config.yaml
n_layer: 16
d_model: 512
n_head: 8
n_kv_head: 4
head_dim: 64
d_mlp: 1344
vocab_size: 8192
activation: "swiglu"
norm: "rmsnorm"
norm_place: "pre"
norm_eps: 1e-05
positions: "rope"
rope_base: 100000.0
rope_fraction: 1.0
qk_norm: false
attn_scale: 0.125
bias: "qkv"
tie_embeddings: true
parallel_block: false
init: "trunc"
init_std_qkv: 0.0189
init_std_o: 0.00334
init_std_up: 0.0189
init_std_down: 0.00334
init_out_by_depth: true
optimizer: "cautious_adamw"
lr: 0.000687
lr_mult_o: 1.29
beta1: 0.95
beta2: 0.95
lr_head: 0.00918
warmup_steps: 424
schedule: "wsd"
decay_fraction: 0.879
decay_shape: "linear"
final_lr_fraction: 0.05
batch_tokens: 262144
seq_len: 1024
doc_mask: true
train_tokens: 900600000
steps: 3436
dataset: "wikipedia_en"
MLP neurons of a small language model. Each row is named by its layer, matrix (down: output weights) and neuron, and shows model dimensions 160-415. Each number is 500 + 25 x the weight over its row's rms, rounded and kept within 0 to 999. Numbers have three digits each. A neuron's up and down rows have the sign that makes its largest values positive.
After each neuron's rows, "raises" lists the tokens whose logits its output raises most directly, leaving later layers aside.

L13.down507:495511480500491505467493507484508508468506486495529512514512510554512470483518490485472537507480500519550475513487531518514518518513508483507499523487511453488510524512475448521538475505530449505470522476476478508489524496494499521492498479504487537460468493495515474483530454475477520515484536522500482473514493497482483532470480457485485538462511506520459528517506533505472510496522516483483499482545484488517535531496522436526480467493460482511537511493479508524504523522532471527475520505507496504508523487490524533470494520512507506488540507471478489503509493446497508517453484530511541484469530477516490481491547568500498470485471499479508498472504499561508529502519511507483461511534518472510492501505522507509507488501496461490487455531472473484469490490479456
raises: " &", ",", " and", "ground", "ware"

L7.down897:496454493511460466528470524464482502466525459471486516464479482458517472485471469451472498509552507474545481500512514515505541483486499508511476448484497520479491525473494508533492512461505495460509471499515469496527492479515502477470467497484533508525483510525537497521461474490549510499479470468513453514535502499496518482526494497477518509522509480486492489519456519501466495504483502493522499567509489463464525492504532530519467484493473488524498532497495508534528518466547523460509442520544510495515474470455473485547499491493558532533504530545483560486490507557494510539486486498501500532524502486472547481525501455509454495503454543535523496506503472515517520538497523548526481501480504495490545534517516501498515467483514524514508507482500531514501459536488490
raises: " year", " years", " months", " days", " week"

L7.down153:521530511508458540458518492513517518554507514511502463533465512526515490452453503455547508472514458530498494518493508505482485494462485449517487463479499506467523521481466490540539494505438505487506492479512523522458487523459489471501501516522510449466511487487500483543531530490495490438491500490489490519508502526451517485513492528514529509490438520507551514493509492500548506484506549477517500515460483515522490535534506491499429495520511516473533481456498484502521461492481513510526489528529533492523503476474517471502502424455472532526461506484522497484523463465536509469486474519505506451502463480509460493551543494496466522510524502521451514467503476488518450525529484495489558541496445509475522479516498537514507509522470501523505494520549520495512518530494462
raises: "fully", "ided", "ually", "ished", "ved"

L7.down638:477503517532522512525506549483471495522479489474495526485493493490487455462518490533505513509486533480525507478521476457494491468448475500460494493488549487528486440495521519531493514501539463494498509520518450484488496503524476481488520506459519475500491492496462465513493532522502525513518464522468508445520488443487479475482568566467509494463487512519496490516453538501498515480477467538480531473529493468523535515466518533550541457476510474503466474497520526489495487481513522489519500524519494517482511496485528503499482494564502471467454517504472497493476479498500498457497505485509497503553502491495448501462479507498508519503461510539490487504511481468499514484502493455446487495514504548500482501511526516524512516478562507501473505483489540539520513463557481
raises: " raid", " attack", " attacks", " killing", "force"

L7.down887:536487480500511482483507508505507518475518481495519494500451492490477515454485438477510490499517511503512536521445466476489559452522496521446465498492474498453461503517498536454515490478453447527486510522546506524481539449475544471510505507499503494446521472477474503481502505464477502474490431499480492518512467506542547529486491515477526499514450469483510516508487481498518516539483536488470511456521449493530526486502465506511471452555472465504498522503518502524536473497513494539525488488507490480531467504483530475464501510459536508492477485482496487481494516464474538500539468473516494511478506493531477471464475572513459528475522457488510553504487505525509523500470538492529512503509516479482474518503531472479479520493496495511494477487483514530482478470536513
raises: " their", " a", " the", " its", " an"

L13.down758:504473480518486506496519501519503507509484477519522515521509456511423474524478492504510446496513466504510488478484468525508510547482468526538450500528491544528470527508487485528512506493506488491511506494495493520488486533540511460473515525464485472457546495492469490549519472503493463552526485484497527518515512526506514451538487512518453497498501531464494497510499464452492495550504471503565490499532528495511483535483476502509522538516496534460489548498496488483520495480494465466530493507465502506511528463482518470515508500483505508498475500518502516498494483449510545525523532490498515496520485516497503493498450501481474534512527468523436489510480539512478490492470473465512485509506508516503492503501497514470490543528533522502487485539523506507495522527514542
raises: "10", "11", "12", "22", "00"

L9.down980:480497452502486547496490472475543492491450516514554520506422548504491482478529512535550543507468492480497475511461501490468529504498537474512512449528500491502496473483454562474538488482494493516488503507522499519537477509480507467510522512535512502486517509466475491494498513479510504486523510535515524510507480502515509514489514528485515473550481512493536501497450494525449489516539472498462509500532476483530485491511495515496484472437534527483497489497543495491525490501498436496513478502470482492505474506552536497471499459464525471489459488484533523503498507464502511457506497520484555490512490530508547514493498496465484509500497477485464458514475509483468520539434509491532482520524503452436491519498463522488486496462504517485523534545471521536529539503502487
raises: " the", " its", " it", " them", " their"

L13.down253:551477449518504484517504489524490506443495525518504488482469510506425507487487522488524498495469514540497445553485491497523533526510535478483522511452549492504514554461514515500512503512463475574508518496466527494472474490525494533495510477488448513509501493449510495498484463478520506486512546528482489496466504524486488491515514494457516495497529475506498482504467547503469503509513513450516505497501524509524479503464456480491461500509481538476496555515476508504546478484517436480493551475480525511543491479494509509493470530492497523479477481502455501508482474535478495505511492480478515432503522509523564490520478508502472525539489515510486501518482512505445527486479473535531511500516503458510550519468520483485455542462451488495527508500517493532480474478515443
raises: " and", "\n", "\n ", " &", "="

L13.down633:516480511596471487481501494518520547465486512478520514471532532480503492518501511492493492475472504534538510510503509527542489488530515480503517484495462519495502530478523516484512494478450494510498504508483492511508546458466511500479482542471472521463526535504449512475458447495516478482495475500508486507544535500509496467467516521491525526499479491428497493482509520492493479457463500511492459497481480508537520526509484511546491488514503502535516532529502482509488521495532493504510455461496480474487480471441546520460501491507502510470491499515474470470503506491471490478511487482490517512482485485463497498499528612485501498512533485487479484518484517506541512518485498526500572489501509493490481513545530518491498483491472526482534493516516456515516476501514513
raises: " about", " 3", " 98", " 99", " 48"

L9.down782:508536496532524522531535502513499506484493464512502518544485528455472494510517479503493499474525490502512486473519508514480520491485464530487565516507509486522460484508478459538502477472520495505481483560516553516511498502483438474494468514476516473518480469523509492488485489471454495474457550502437534464502530472513532489491502508466470472525523539544530538492542533508510497529503552521503505529509503471511498556511504504489500519447511503485505538529485485503493459480503475492481514499470489452468525477477505528492527513498515493519448473511503540550522523481514465526516530504528513469486545531495510543476517481525487457468481537469491495486488452516542510456489476516486491509499497514484475472530489503518530508539490526505474526454457522485483444472531501
raises: "st", "stan", "sl", "ker", "tain"

L13.down189:473465498478490504488505506539501497474500500520497509460493542526455481506511525509511512489476511496465469545429487468524532487489521503493517463461508502501518502439502484500461504552502491555543494461517517509461501483494511461452515479531520466467464517520493521489503495498533531495487515521492522588461515469497482500459523510503512493524505478552486480559505543469468483529509487500483531507483475488483457485493466495513506477476444483505500491534511492509488498498510518482436494495503549493449495544525549507516538489490518523480548521493483525473524480521520492517498475455484499447469474534484526452547523525493504499513456504472463567484521540486492507515496521523543461511484489545554515467484473478505489446488444471506486515496530519557452507522518509
raises: "and", "is", "was", ".", "tha"

L7.down584:472472459459476517505517462543507512525508481488502484494469527473469478480526488523499528471456483489494458501510518542540521500484518504516489507494526478549497505484500514512537557520485485487474514495484494508499489538491539457466494504490536470498509553483558455508481459486482487500513504500510492549490538497487462519471473551524553532495511484537478561480535480510475500503476482505509525472494497482516560489517454552511493489502520471510498509430499486564491460499481518497502508493516500479482498514463474496482476483469503447458494511486504514463482550528522482523505482510494492479480516513508536491485470458501517497477528495491456554484468503478524466507513509497448481534530505553531493520484474483449503509477485505513497485497478498525469488493546481
raises: "l", "ls", "lt", "res", "red"

L13.down411:506514462442461517462465500524490549495478512496511515484525475513548536489504530522563528503482476450475519500518502501524494469524475523513458483525508488483494487485488503515480476533498512560498530523506496528478537557486475499509528507499478427548520507468468531505491523510481505518452525492504539557526536499489504473522462527505551492511501511481585536482484445504486489535531511490532462530484507495524492514517487522469508504478495506469486492471482506494469497512527469478509513466504557487450477520461529513482495434514472524499527521506486537473515528490520461487548487457522498533496508499469510499474500546489505524529499487486499489510507475482489497499486493473501500514461471518486461511509491514512484464489523526544515467455482480473515486505477493
raises: " Japan", " Philippines", " Thailand", " Wales", " Australia"

L5.down156:480504487503492470501473498472492498502492507507500490422470499502537497492468525521527505475519479503508530511506497488497498483504522514490530509505457493491499512514495490521482507496499508474485516539502516526511487464498499511468489490507488486530491486520490498477514515522464511600493483476489492492507479500498481508506508494499501500492502521483541529351505487457515508504510504524528486490513512488517510495480491512476495513517499476485504515540490549484495497502493507464483493479483505483467509480504494527505473498503492504490534506460511477525510477464547489514508526509523482464479512502462492497513479685512493520502485529515525468600498469511495511498523445495490475470511493464511500495526467490509513492513502526496512521520490516491486515521506503
raises: "-", "|", "=", "Year", "  "

L7.down996:475472534487519479441521469555473499513474487443510509453463482533489511479510530502508488488460472480500528523492543565525473522457456456489498493539514525437509502489504478517465485490512525525523465515468499505499508507491509496494506522523498531518489544484473507505467481500521502487511475481508542477509473537493514460524472487486499468491505493438479491515483517514477490491486510474517514475476491517515518483506490547495507532505514511496548495506473522445531453477499490495543445507538485520496512533498479541489510506491559489519442497470531517479474494537509498489529478478502541475493469516495446460477494488493521553476496504461478514541522518523507462464525512504534482445514502484460510514503465496464522522542485519524541463482499518488515540507520464
raises: "ls", "l", "t", "lt", "ux"

L9.down383:542474500436451493484492489504511532536498502491523498521487534476455502469504523528517498517520453471511522501504535517512498549478513521481542483513536510483499500486452482519535483506489525497553524474546482521499558501463477464518552482506473503484523492478434479496494473502490506488485520527476534504519508488443509521457528525512500474524507469502492521530534512521519493498539569520481470523502494470547487512568492491495483460525508519473500486496534477530529488505495472492515483493459534501499467508496510499500519458473535514494480489429557495499501518468493480504496496536508507486479505480488482531507552553507460520478458517511487491514478515495535526487490517500522531478444484481524541548476483496499524476517527490451497498542475514514523512506502478
raises: " these", " this", " a", " its", " an"